config = dict(
    num_hidden_layers=19,
    hidden_size=512,
    num_attention_heads=4,
    beta1=0.95,
    warmup_steps=200,
)
MLP neurons of a small language model. Each row is named by its layer, matrix (up: input weights) and neuron, and shows model dimensions 384-479. Each number is 128 + 32 x the weight over its row's rms, rounded and kept within 0 to 255.
After each neuron's rows, "fires after" lists the tokens most often just before its 100 highest values on Wikipedia text that the model never trained on.

L14.up171 [157 134 164 182 141 101 115 112 185 103 106 137 111 113 146 125 176 113 160 180 183 193 171  75  87 132 107 115 146 162 158 130  76 161 166  95 106 161  88 137  83 188 116 121 120 156  84  98 159 104 125  98 124 127  92 111  87 137 125 112 154 139 104 146 149  94 123 143 191 149 136 139 181 123 105 158 121 118 167  54  99 153 159 139 189 134 127 146 137 118  82 100  98  53 107 153]
fires after: "1", "2"

L13.up848 [142 167 138 152  70 147 134  94  85 125 118 170 165 140 109 124 102 134 108 196  81 125 168 165  83 174 132 140 166  98 135 157  63 119 109 177 103 135 132 122 149 100 124 137  73 101 130 125 134 110 104 147 132  92  82  53 114 107 112 101 158 128 142 149 134 195 110 191 152  90 134 117 170 139  68 146  60 107 143  92 102 145 125  77 143  92  90  82 170 101 131 135 113 128  98 142]
fires after: "\n", "7", "4", "6"

L13.up721 [ 71 117 123 124 126 158 132 121 183 102 138 102  84 148 112 128 124 135 125 136  90 142 180 136 132 115 151 103 166 118 152 123 139  65 117 108 118 159 175 126 102 145 105 146 172 111 169 126 119 101  86 169 125 146 111 116  92  91  97 128 152 133 127 176 114 100 114 186 192 160 156 119 133 132 117 129 141  98 144 138 146 117  93 129 130 178 117  80 206  94 144 105 175 106 131 174]
fires after: "2", "4", "1", "0", "5"

L13.up2002 [115  93 105 125 125 123 163 110 119 113 138 106 112 123 122 146 143 207 138 107  68 175 153 174 151  97 152 146 192 106 166 142  56 100 155 167  81 142 158 124  64 115 125 130 117 157 164 110 122  79 141 187  62 152 158 115 114 167  84 151 139 118 100 156 108 159 185  94 113 159 176 151 114 130 151 155 161  94 169  13 133 141 123 177  82  97 116 116  80 126 107 128 107 128 131 125]
fires after: " ", "1", " | ", "2", " in a ", "0"

L14.up1632 [144 177 192 203 133 163 105  98 149 151 104 112 201 122 146 126 176 156 143  98 158 155 144 153 132 103  98 187 146  90 131 132 124 144 167 146 138  78 181 151 130 105  90 152 151 142 116 135 113  57 140 141 163 117 141 119  80 151 137 133 130 116 152 220 153 181 129 127 144 154 127 124  85 134 106 125 172 122 163 148 170 116 110  95 134 150 126  93 131 157 102 112 138 122  83 160]
fires after: "\n", "4", ", ", "| "

L14.up160 [151 170 147 199  96 100 110  70 132 156 143 134 148 201 149 115 125 133  99 153  78  43 106 142  93 105 170 165 158 123  97 117 118 220  82 168 132  79  60 194 176 123 134  88 170 111 105  95 103 151 170 123 114 146 139 141 121  88 125 181 111 148 113 118  93  27 146 146 143 108  87  92 179 124  69 124 138 158 136 190  99 133 151 114 163 110 144 118 146  90 135 141 152 159 135 137]
fires after: "1", "2", " ", " Lin", " United", " (M"

L13.up1892 [114 138 101 138 122 127 159  93 146 112 152 109 151  64 149 114 112 111  99 114 150 191 149 193 107 134 180 233 170  89  74 132 129 155 144 150  77 148  96  93 151  63 169 120  77 104 157 137 134 124 160 105  84 140 130 110  59 173  96 115 130 160 134 112 135 123 158 144 124 106 114 118 164  74  83 152 193 106 153 182 144 140 104  88 124 117 106 116 177  34 136  66 111 115 111  81]
fires after: " ", "1", " | ", "'", "', "

L13.up172 [ 74 173 135 151 138 165 101 130  96 106 162 125 116 167 158 120 162 131 153 159 101 121 179 120 163  91  91 158  74 139 155  93 149 153 115  83  75  71 184 133 179 146 149 134 107 133  75 157 153 168 162  90 158 155 108 127  88 140 152  55 118 138 131 101 117 165 150 107 140 144 150 220 152  71 150 104 118 120 160  76  94 169 100 170 140 165 149 121  83 112 134 120 130 101 124 133]
fires after: "\n", "5", "| ", "- "

L14.up1762 [146 150 108 140 148  85 156  79 137 140 185 153 132 125 110  97  66 116 155  79 143 136 189 173 164  97 118 114 136 106 158 101 127 148  84  93 133 108 121 144 172  84 132 106  91 173 166 163 150 135 128 179 204 175 127 103  83 180 159 153 130 109  50  94 120 115 161 110 122  88  93  83 136 154 107 127 137 118 172 154 143 144 148 147 118 194 103 135 150 122 136 130 140 136 169 119]
fires after: "\n", "- ", "| ", "2", ", "

L14.up823 [111  94  89  86 104 125 217 123  84  98 139 128 139 127 176 103 124 115 216 139 126  65 101 127 134 180 167 151 151  98 188 117 190  87 156  78  91 121 127 180 162  95 106 105 130  96 137 133 142  69 172 151  86 133 100  90 155 129 107 186 102 148 105 162 113 127 123 153 123 101 121  93 132 149 178  68 131  55 109 143 120 139 134 106 155 110 108 132 148 185 122 130 141 105  72 132]
fires after: "- G", "11", "| ", "12", "- ", "10"

L14.up1150 [136 135 155 169 247  88 198 174 184 132  33 192  97 141 131  99 219 138  96 114 150 157 155  64 101 175 130 124 143 165 101 104 105 122 183 109  58 140 154 112 124  52 112 120 129  93 138 129 140 112 117  68  87 153 173 113 102 136  76 148 156 104  53 115  83 116 157 106 130 175 118 138 155  58 127 149  86 155 148 136  97  83 124 107 134 115 142 158 148  83  85 147 118 132 144 124]
fires after: "1", "″N ", " ===", "===", "°N "

L13.up262 [114 141 125 131 207 113 146 137 137 119 109 153 126 108 118 146  74 111 129 146 144 111 112 131  77 147 120 151 141 147 146 116 104  81 183 145 172 109 132 140 135 125 190 123 133 135 169  54 144  69 121 153 117 139 116 141 109 144 138  93 130 133 176 148 129 138 124 143 140  96 127 115 114 156 169 125 135 144 148  87 184  86 109 121  82 141 146 127 114 167 158  67  90 142 144 118]
fires after: " on ", " ", " On ", "On ", " (", "\" Released: "

L14.up592 [168 143 133 147  50 112  94 131 167 112 188 133 133  91 170 138 118 164 134  82  61 113 139 140  87 173 124 133  94  74 117  93  44  86 102 127 165 184 130 128 147 118 165 118 102 136 150 119 157 141 118 111 108 177  12  71 130 116 176 129 136 142 155 147 210 151 109 140 147 214 131 147 166 115 151 124 156 101 158 172  91 147 135 164 140 113 104 103 128 149 103  82 124 129 141 102]
fires after: "0", "1", "2", "3", "5", "4"

L14.up1940 [154 123 151 136 141 189 132 226 135 153 131 132 156 196 118 160 125 120 122 157  89  85 156 175 176 125 228 144 158 179  92 185  55 107  89 151 175 131 110 139  83 112 121  82 162 142 128 109  97  67 135 121 148  68 184 133 167 137  88 137 100 122 159 149 123 169 159 173 148  82 103 175 127 168 137 161  95 111 174  99 121 142 140 138 135 200 131  96 147 127 159 110 168 174  60  79]
fires after: "2", "1", "–"

L13.up1682 [119 121 106 126 154 164 124  78 170  78 148 104 120 138 122 101 110 165 121 141 144 117 190 198 137  92  93 156 138 117 124 152  91 115 126 162 155 135 121 176 145 105 138 141  30 168 123 149 123 108 104 146 142 118 122  70 104 205 121 202  94 146 164 156 105 101 191 114 121 152  89 119 160  77 153 174 100 109 172 142 138 134  75  92 128 103  95 151  48 107 180 145 116 118 176 110]
fires after: "\n", "- ", "| ", "–", ", "

L13.up1317 [186  72 120  73 134 141 114 144 131 145 145 149  80 127 196 136 144 113 154  36  90 117 127 152  93 129  88 129 146 105  99 105 131 149 138 195  82 123  97 160 120 187 155 118  77 154 197 118 103 140 100 160 112  97 116 130  72  56 145  67 133 139 163 155 138 104 144 131 129 135 167  70 150 174 134 149 122 109 148 158 137 211 167 114  75  99 124 116 157 111  99 183 127  97 149 127]
fires after: " | ", "1", "0", " Den", "; "

L13.up1683 [ 71 134 102 101 118 135 134 158 142 148 172 184 160 156  82 113 102  78 111  75 102 138 158 163 115  79 175  84 118  83 128 168  96  91 145  64 179  94 104 157 108 106 114 123 141 139 113 133  83 119 158  79  72 174 144 150 176  65 119 170 190 126  95 153 116  96 141 191 118  81 115  89 141 120 104 122  54 141 158 159 126  93 124 139 141 144 164  85 132  86  74 134  73 194  63 104]
fires after: "2", "1"

L13.up1340 [120 108 127 104 105 127 130 132 171 115  82 137 180 161  75 113 161 111 146 144 144 108 126  76 154 101 170 165  86 135 176 117 127 155  87 179 185 105  68 114 128 109 146 132 176 132 101 161 194  96 140 127 118 160 194 118 129 141 101  76 110 114 105 168 130 159 115 150 156 144 127 168 119 104 146 169 155 130 176 114 155 135 115 145  92 132 101 114 167 154 109  94 158 141  97 140]
fires after: "\n", "| ", "–", "- ", "0", " and "

L13.up1319 [172 141 157 126 151 137 134 170 133 117 117 140 155 168 146  87 138 126  95 154  92  94 104  88 125  79 180 144 127  98 136 134 146 129  95 154 111  94 125 114 123 117 145 127 125 121 106 107 119  97 115 185 132 138 131  97 112  71 185  85 106  98 113 173 128 106 120 101 166 165 121 123 104 196 112  75 155 127 137 188 159 127 127 204 112 137 119 145 117 173 126 117 152 107 107 120]
fires after: "\n", "1", "- ", ", ", "| "

L14.up1107 [121 169  94 162 154  78 112 138 141 133  94  87 101 135 122 125 114 158 154 171 184  38 212 124 119 107 122 158 199  99  60 143 154 174 132 126  89 109  89 177 100 127 168  92 155 196 168 156 181 139 153 130 147 140  87 133  99  80  92 116 124 107 136 166  97 100 131 129 133 122 148 162  39 109 159 106 139 124 188 149 128 119 168 130 111  66 112 115  98 150 103 113 112 172 113 161]
fires after: "1", "2", "."

L14.up780 [ 76 144 156 142  82 202  73  85  94 174 155 127  99 132 159  78 122 116 194 146 141 137 129 139 118 128 175 107 124 149 133 102 122 103  91 119  90 127  97 146 138 176 150 123  96 135 133 144 107 115 164 138 156 142 165  79 118 208 148 134 117 107  91 138 134 101 103 149 162 170 129 171 101 176  98 178 131 189 153 152 181 110 151  86 186 165  39  94 130 118 127 147 134 132 115 120]
fires after: "\n", "3", "4", "2"

L14.up1684 [ 78  72 178 101 121 104  90 217 123 114 135 157  80 131 134  96 149 122  97 111 162 198 131 164 103  98 138 171 156 120  78 149 174  65 156 186 109 105 150 139  83 100 135  96 100 101 101 104 127 170 190 150 137 204 202  86  94 109 112 140 156 133 164 118 107 120 122 143  92 122  87 141  86  92 118 142 155 130 161 193 127 174 153 105 142 140  80 119 114 143 134 120 142 113 107 168]
fires after: "1", "3", "2", " ", "dale"

L13.up797 [ 92 193 121 145 162 186 141 140 130 188  89 119 114 101 156 136 127 149 137 173 108 119 143 145 104 177 161 158 123 103 149  94 125  98 159  60  87 100 120 185 151 133 149 153  54 143 110 146 156 112 110 144 171  76  43 145 134 140 127 153  76 114 142 170 209 130 141 107 125 146 159 163 145 122 113 176  84 149 157 122 142 159  81 110 162  98 156 132 131  95 100 110  95  81 149 164]
fires after: "\n", "–", "- "

L14.up1138 [160  86 131  83 161 208 149 140 153  83 105  77 134 108  52 161 155 149  94 148 176 134 101 151 153 130 159 115 189 124 142 170 159 190 110 154 171 176  71 154 126  86  63 112 176 119 129 132 139 144 145  76 154 136 131 138 136  70 139 100 122 129  94 134 136 152 133 133 148 115 138 193 138 103 156 134 126  81 130 108 209 153 121 135 162 112  97 145 194 153 167 141 143 159  84 213]
fires after: "2", "1"

L14.up456 [168 158 161 146 129 151 144  82 133 162  67 132 134 112  92 109 149 181 112 118 161 119 168 172 144 179 100 127 137 143 147 102 168 150 139 120 148 136 110 120 134  81 148 132  71 170  85 144 151 118 101 141  48 114  67 135 103 131 132 120 121 162 175  50 124 129 102  87 111 159  94 120 103 131 172 141 114 125 143 133 104 100 107 115 107 179 200 125  96  65 102 140 169 117 152 148]
fires after: "\n", "–", "- ", ", ", "| ", "0"

L13.up1830 [164 144 147 114 126 116  86  90 157 105 169 140 137 158 162 113 113  92 158 118 122 126 147 149  99  87 117 201  76 143 125  80 164 117  88 115 141 159  78 154 195 144  90 131 120 105 123 166 124 132 201 141 156 130 137 138 136 108  94  84  69 146  94  57 151 220 126 164 156 180 155 157 119 176 130 139 148 168 168 163 146  99 101 103  93 184 135  87 121 137 124  86 165 136 155 147]
fires after: "\n", "| ", "2", "- ", "3"

L13.up1785 [149 144  78 168 148 110 172 140 163 104  71 162 159 109  87 163 154 149 158 201 103 138 190 122 162 101 164 123 139 125 133 125 197 163 111 140  71 146 185 170 137 131 134 101 155 170 121 127 143 129 174 124  57  89 146  90  54 121 100 159 119 105 157 142 119 127  97 139 158 107  75 109 155  98  94 120 162 153 123 122 108 139 110 165 112  93 164 128 155 165  98 132 132 175 132 118]
fires after: " | ", "0", " |  |  | ", " |  | ", "th | "

L13.up175 [124 128 141 133 101 145 108 181 123 171 104 154 161 119 171 136  96 125 150  90 136 118 140 100  82  73 102 146 132 126 145 112 141 145 111 145  95  67 115 127 139 100 139 128 117 130 110 140  83 121  69 128 155 146  85 150  75 117 192 185  85 121  51 145 119 163 112 124 150 143  77 132 106 150  98 127 123  66 139  82 106 133 106 155 101 174 101 129  77 157 126 106 180 121 148 110]
fires after: "\n", "2", "| "

L13.up2015 [255 124 102 161 127 142  98 148 180 108 151 151 128 110 118 112 178  85 176 108 140 146 152 139  62 113 140 102 121 184 131 121 195 100 146 114 121 189  93 113 131 119 127 120 129 188 119 141 152 142 128  79 125 144 130  68  58  91 137 137  87 127 119 154 137 122 112 154 130 181 103 146  77 130  96 170  84 207 157 142 123 123 102 107 121 160 140 118 128 113 120  61 133 122 185 149]
fires after: "\n", "- ", "–", "| "

L13.up641 [126  92 135 109 182 165 150 239 128 164 107  73 168 107  88 122 121 129 131 139 165 137 112 156  93 122 119 127  96 102  92 142 126 106 176 125 141 130  82 171  70 162 101 113 192 180 138  89  90  89 203 123 137 141 175 105 151  85 145  81  86 139 161 141 143 118 145 142 193 142 144 148 158 120 137 118 134  68 167 109 132 110 139 130 127  90  78 105 100 129 101 132 125 187  69 191]
fires after: "1", "-", "2", "–", " ", " | "

L14.up1538 [127  99 177 148 165  92 174  49 152 145 109 133 117 127 127 111 147 118  72 133 161  87 129 120  91 100 120 114 171 115 137 156 169 135 108  91 185  78 109 153 112 145 112  88  85  80 129 119 146 127 168 154  78 182 190 137  87 110 106 112 177 115 125 133 128  42 143 147 156 117 133 113 123 142 144  99 122 111 154 146 165 126 169 128 117 107 129 178  90 157 107 127 130 114 149 141]
fires after: "1", " | K", "| ", " Lin", " United", "\n"

L14.up1836 [ 90 128 142  92 129 175 145 136 144 119 194 106 103  67 150 166 125 135 152 175 139 114 151 128 170 129 125 115  72  98 183 105 142 161 132 100 103 124 101 192 144 132 152 116  46 148  95 143 158 139 110  75 143 216 109 151 176  90 131  77 133 128  71 126 152 103 131 140 136 145 106 153 107  69 111 145 146 138 187 129 147 163  88  94 115 135  97 116 144 183 203 151 117 137 148 104]
fires after: "\n", ", ", "- "

L13.up332 [ 89 124 148 123 185 144 112 136  76  75 146  52 131  97 137 115 110 163  84 126 108 199 116 126 115 104 126 106 169  79 147 110 162 148 109  77 117 115 115 151  89 134 125  95 121  66 117 122 129 101 124 121  95 117 130 106 153 126 130  96 151 137  33 122 134 122 161 155  93 107 190 148 123 184  59 130 169  99 117 168 156 128 116 131 126 111 134 101 148  70 144  57  82 101 156 125]
fires after: "\n", " (", " de", ", ", "ere"

L13.up173 [129 101 163 108 140 141 108  80 121 161 129 169 158  65  91  92 136  91 111 144  93 166 159 150 149 141 104 123 176 103 163 144 182  99 138 141  82 133 109 137 152 101 179 141 121 129 100 150  56 120 126  88 126 161 159  84 160  86 146 118 143 125 127 171  90 132 148  54 141  76 136 147 116 132 154 116  96 147 143 154 159 151  99  71 169 128 131 167 127 101 128 138 114 104 129 141]
fires after: " ", "| ", "', ", "e "

L14.up389 [ 70 167 128  95  88  74 116 131 121 143 107 107 149 156 107 132 108 141 118 114 170  95 133  73 174 151  90 139 115 166 153 150  55 182 110 181 141 116 100 133 133 148 131  99 119 142 101 144 128 105 192 120 124 151  98 142 102 141 108 160 138 111 162 145  82 129 126 169 164 113  49 151  84 163 126 125 121 140 149 120  96 152 144 115 162 127 138  98 146 100 119 122 127 137 102 143]
fires after: "1", "2"

L13.up852 [142 114 180 156 136 107 109 134  92 151  85 150 166 170 124 147 108  97 145 102 187 140  97 118 156 197 121 112  73  96 140 159 131 142 151  70 126 130 154 122 144  73 140 127 178 173 100 102 151 137 106 154 149 165 134 124 186 168 156 125  90 125 202  74 130  74 110 140 154  90 157  91 120 204 211 149 102 116 134 121 181 136 138 141 176 128 170 105 129 141 133 149 168 133 133 127]
fires after: "\n", "6", "7"

L13.up766 [119 106  97 151 133  68 142 124 160 109 140 128 109 118 117 172  76 198 162 174 128 103 105 115 193 109 160 138  96 106  65 134  67 115 184 118 139  76  85 200 196  93 172 137  90 146 145 123 154 146 125 135 121 100 133  83 172 167 146 147  93 147 149 110 144 143  73  68 110 154 116 121 122  44  86 101 106  93 157 101 112 179  65  84 159 134 131 126 101 147 111  98 115  60 154 156]
fires after: "\n", "3", "| ", "4", "- ", ", "

L13.up930 [135 169 121  85 134 140 129 144 193 160  91  94 176 115 119 103  99 100 157 142 143 191 119 109 146 117 135  57 131 106 127 141 199 153 151 127 111 171  65 121 111 117 124  93 140  84 154 141 154 128 161 160 188 106 116 116 147 117 136  67 120 118  95 109 135  76 208 108 164 155  93 162 140 103 181  89 216 138 149 108 131 125 120 119 118  94  91 150 156 157 161  65 101 143 104 157]
fires after: "\n"

L14.up229 [131 117 155 171 157 124  97 130 103 125  90  84 102 131 145 145 131 179  98 164 146 122 189 106 187  36 139 160  82 112  98 161 159 160 105  62 187 121 168 116 138 109 102 128 109 134  69 172 146  93  94 136 223 167 138 133 120 109 107 145 145 152 150 104 162 230 148 134 126 130 143 131 171  91 130 139 107  92 137 103 113 140 102 159 136 172 107 158 110 123 146  89 164 140 160 168]
fires after: "\n", "| ", "5", "- ", "–"

L14.up358 [131 114 118 178 128 138  74  95 132 184  89 121 145 179 146 152  81 118  76 105 167 124 130  98  79 120 116 121 128 140 163 133  98 162 167 158 163  87  78 147 131 129 157 125 100 145 157 159 113 139 184 146 103  93 139 142 117 131 139 156 116 141 163 124 102 133 138 114 179 158  89 162  61 143 151 148 151 170 163 175 131 150 153 116 141  94 173 100 164 134 177 154 139  90 113 154]
fires after: "1", "2"

L13.up445 [185 138 116 140 151 204 143  76 153 102 100 134 102 166 135 119 176 176 104 118 152 143  90 132 127 139 139 159  99 174 108 183 109 158 136 138 129 153  62 111 169 115 102 107 124 151 104 150 104 142 123  93 136 141 178 134  61 116 118 122 122 159 136 122 101  82 107 137  81 136 113 160 139 159 132 109  43 126 143 134 113 132 216 175 133  88 137  97  90 116 150 182 150 118 178 128]
fires after: "\n", "| ", " round)", "3"

L13.up1655 [103 130 161 177 162 133 157 134  67 156 112 167 162 120 114 102 126 109 194 144 134 181 117 142 137 111 130 172 132  97  90 135  78 107 176  87  95  84 142 115 150  63 112 137  94 116 116 117 162  79 100 179 155  98 131 124 126 173  90 118 168 122 138 118 127 142 134 111 130 169 147 144 166 122 135  74 161  63 159 101 117 162 112 136  99 145 121 118  97 137 131 158 131  86 135 155]
fires after: "\n", "–", "- ", "| ", ", ", "6"

L14.up109 [175  97 138 116 137 121 164 139 120 118 101 101 125 152 143  54 121 135  71 139 120 129 151 101 109 103 134 132 124 156 155 110 106 128  57 190 129 139 119 121 137 112  97 146 126 140 110 103 118 110 107 191 147 153  97 156  82 160 118 134 125 117 114 109 116 101 145 135 149 155 132 140 102  78 107 110 200 125 160  97 159 146 103 147 144 107 123 199 133 128 138 172 159 134 114 100]
fires after: "\n", ", ", "1", "| ", "- ", "0"

L14.up655 [102 120 141 127 161 130 149 150 172 130 123  59  65 126 115 108 110 107 121 135 136 137  86 175  87 162 141 126 158 109 154 107 139  87 194 209 142 108 176 137 151  81 154 130 133 188  85 134 123 112  82 119 181 124 103  65 122 141 151 136 126 123  86 168 145 176  71  93 154 141 120 121 121 167 187 142 111 131 145  80 124  88  78 150 122 151  72 128 124 138 138 105 124 106 148 142]
fires after: "6", "5", "4", "3", "2"

L13.up558 [135  74  83 120 105 137 121 114  94  71 137 114  46  84 126 120 187  93  96 109 140 134  68 131 143 154 114 161 100 101 140 123  91  88 132 148 100 150 150 111 133 168 124 141 174 137 167 133 151 164 160 208  67 156 161 137 152 119 182 152 125 114 160 102 180 130 154 103 149 138  94 144 105 145 163 124 171 142 149 116 100 123 109 156 166 119  93  65 151  84 107 154  87 151 139 147]
fires after: "\n", "0", "3", "2", "1"

L14.up1096 [152 126 115 138 114 161 139 128  87  95 133 109 107 125 110 111 168 187 142 160 111 176 115 182  96 145 103 131 121 171 208 134 155 105 133 151  39 218 156 127 148 133 176  99  69 150 100 125  97 147  84 126  87 136 120 134 131 128 111 156 127 127 113 114 179 131 169  86 125  84 114 135 151 134 154  95 107 132 156 176 109 105 130 107 104 170 110 128 140  74 114 150 127  82 131 148]
fires after: " | ", "; ", "% | ", ",", ".", "2"

L13.up988 [151 134  93 103 154 131  74  97 127 100 111  98  60  91 115  67 108 207  85 147  95 161  91 164 156 200  51  84  70 199 145 102 126 166 127  44 109 126 165 106  99 148 206 144 128 154  86 151  33 154 131 137  96 195 151 190 134 111 160 121 117 158 148 132 102 112 136  98 164 116 140 114 151 116 136 127 132 198 144  83 182  75 165 112  28 186 147  89 127  19 110 147 132 127 128 133]
fires after: " | ", ".", ":", " "

L13.up623 [139 135 146 104  94 118 121 187 155 134 115 152 132 139  91 156  94 139 131 115 161  70 137 157 109 133 117 114 194 158  78 133  84  96 103 147 156 125 122 166 113 113 169 112 158 133 143  71 123 142 127  92 156 150 142 142 114  71 135 161 122 112 178 124 110 127 130 122 135 141 130 151 120 188 141 136 116  60 157  78 122 105 147 144 187 116 109  92 181 120 191 128 132 117 133 136]
fires after: "1", "2", "28", "16", "21", "12"

L14.up2010 [154 146 135 126 133 103 220 105  94 132  83 119 153 129 134 138 141 128 177 130  66 161 188 104  54  75 119 122 110 142 118 177 165 132 169  87  97 104 171 177 129 115 127 127 121 136 100 136 152 162 158  90 142 175  95 148  66 108 154 102 146 114 157 105 107 151 136  88 138 123 124 114 132 112 160 113  80 107 148 137 160 175 159 120 213 165 168 128  91 110 176 173 119  62 146  97]
fires after: "\n", ", ", "| ", "- ", "1", "–"

L14.up982 [198 122  87 189 108 143 157 182 137 168  91  82 133 166  44 136  99 150 133 175 106 166 137 105  92  77 128 120 137 135 125 128 139 143 140 132  97 160 127 135 193 176 106 157 126 145 124 137 165  52  71 142 143  53 179  87 159 152 159 141 152 144  93 154 151  91  67 113 183  90 124 162 179 163 163 130 140 114 147  89 114 113 117 160 141  97 151  99  96 146  87 119 131 146  77 132]
fires after: "\n", "| ", "6", "- ", "–", ", "

L13.up1544 [113 101 110 185 125 156  83 141 131 113  88 134 100 136 131 173 121 104 162 118 130 119  63 121 107 157  99 164 188 100  78 150 135 110 146 144 163 167  86 193 118 154 155 138 105 147 136 142 189 121 126 119 165  54 146 187 211 127 158 117 136 126 121 128 107 160 122 149 118 100  80 137 191 125 135 181  99 122 144 129 141 141 111 121  99 166 133 142 128 151 107  72  97 152 124 109]
fires after: "4", "5", "6", "2", "3"

L13.up1368 [154 151 120 217 112 113 111 145 124 112  72 153 135 121 101 115 142  70 135 121 138 138 174 170 104 142 123 131 151  73 231 126 159 100 127  93  92 167 144 113  65 124 142 130 131 118 153 192 188  84 128 145 106  65 112 117 128 172 188 170 112 132 170  82  96  89 115 150 142 183 128 131 136 153 131 144 105 219 166  81  95 161 175 116 142 182 162 103 112 118 130  97 166 140 135 130]
fires after: "\n", "7", ", ", "| ", "- "

L14.up1689 [159 133 135 123 152  97 104 112 166 154 125 114 111 129  82 119 164 118 117 176 172 151 121  94 113  74 116 108 148 155 155 139 129 135 117 101  37 148 177 103 188 129 105  95 125  94  43 164 142 134 183 135  95 123 104  90  86 188 146  85 161 101 164 151 148 109 159  98 232 171 130 206 110  97 141 139 159 118 143 143 117 192 101 152 157 133  77 124 126 134  85 118 129 115 132 125]
fires after: "\n", "| "

L13.up961 [102 130 119 162 124 159 130  79 145 145  77 119  91  97  92 112 127 123  90 157  97 183 125 130  83 179 103 133 177 160 181 121 123 123 155 101 181 101 160  79 124 108 129 116 102 120 104  84 100 128  41 173 102  88 188 127 153 211 113 162 123 119 136 107 174 145 144  99 134 145  96 143 118 146 206 172 113 158 165  86 124 127 124 145  73 114  98 120 116 100 129 106 207 106 100 146]
fires after: " | ", ":", " ", ") – ", ") |  | "

L14.up361 [114 161 122 178 184  88 173 110 152 129 160 171 129 135 152 103 120 143  77 142 148 141 114 133 130 121  66 110  84 138  91 150 133 143  81 118 150 188 124 170 131 126 128 106 110 151 172  45 113 105 110  96  60 109 137 149 108 145 180 124  96 115 167 146 138 123  96 135 150  93 181  92 110  93 118 124  38  80 170 146 110 119 132 104  98 186 127 174 146 153  93 120 137 139 198  66]
fires after: " on ", "On ", " On ", "\n\n"

L13.up28 [195 154 119 140 137 151 133 176 136 169 123 180 102  70 138  95 132  81  72 117 173 120 176 141 148 111 158 125 128 134 102 120 136 173 116  98 124 126 151 165 156 154 124 127 154 158 111 113 118 147 170 147 117 116 160 116 127  71 107 120 102 130 133 137 160  78 156 136 149 128 117 106 137 142 128  98 130 128 140 108 116 112 146 111 108 158 156 191  64 129 102 123  28 102  98 139]
fires after: "2", "1", " | K", "–", "| "

L14.up1719 [148  88 104 125 123 112 152 158  65 156 115 146 187  64 140 132  66 134 130 177 111 140 131 147 131 135 180 104 103 144  72 117 185 187 119 106 105 133 104 136 130 138  88 103  99 139  96  81  94 109 113 120 147 183  89 112 129 183 143 124  86 154  79 149  84  78 140 145 125 145 171 112 156 135  77 162 144 112 148 128  78 140 123 173 141 131 102 169 131 166 200  55 187 106 219 135]
fires after: "\n", "2", "| ", "0", "- "

L13.up863 [146 162 141 131 108 146 112 183 139 133 174 138  88 163 140  68 104 128 146 121 135 157 148 149 102  98 137 190 154 113  94 114  74 103 137 179 124 101 133 145 140 142 169  86 168 162 126 124 116  95  68 130 102 157  84 127 154 148 101 178 210 143  88 117 123 126 141 111 115 190 102 109 114 144 131 190  67 108 149 103 168 131 134 108 120  81 155 135 134  94 150 145 179 112 119 156]
fires after: " | ", "1", "2", "–", " | +", "; "

L13.up446 [162 133  94 111 144 144  97 128 181 155 137 189 149 154 113 131  90 166 147 196 136 111 159  84 178 197 145 132 157 180 153 110  64 136 156 126 158 180 120 137 174  89 100 118 142 191 105 101 116 131 150  81 131 177 103 108 155  88 106 128 170 136 137 104 140 154 151 181 153  96  99 188 118 156 110 206  84  99 139 185 113 131 167 142  83 104  78 108  96 141 134 150 110 141  96 143]
fires after: "1", "2"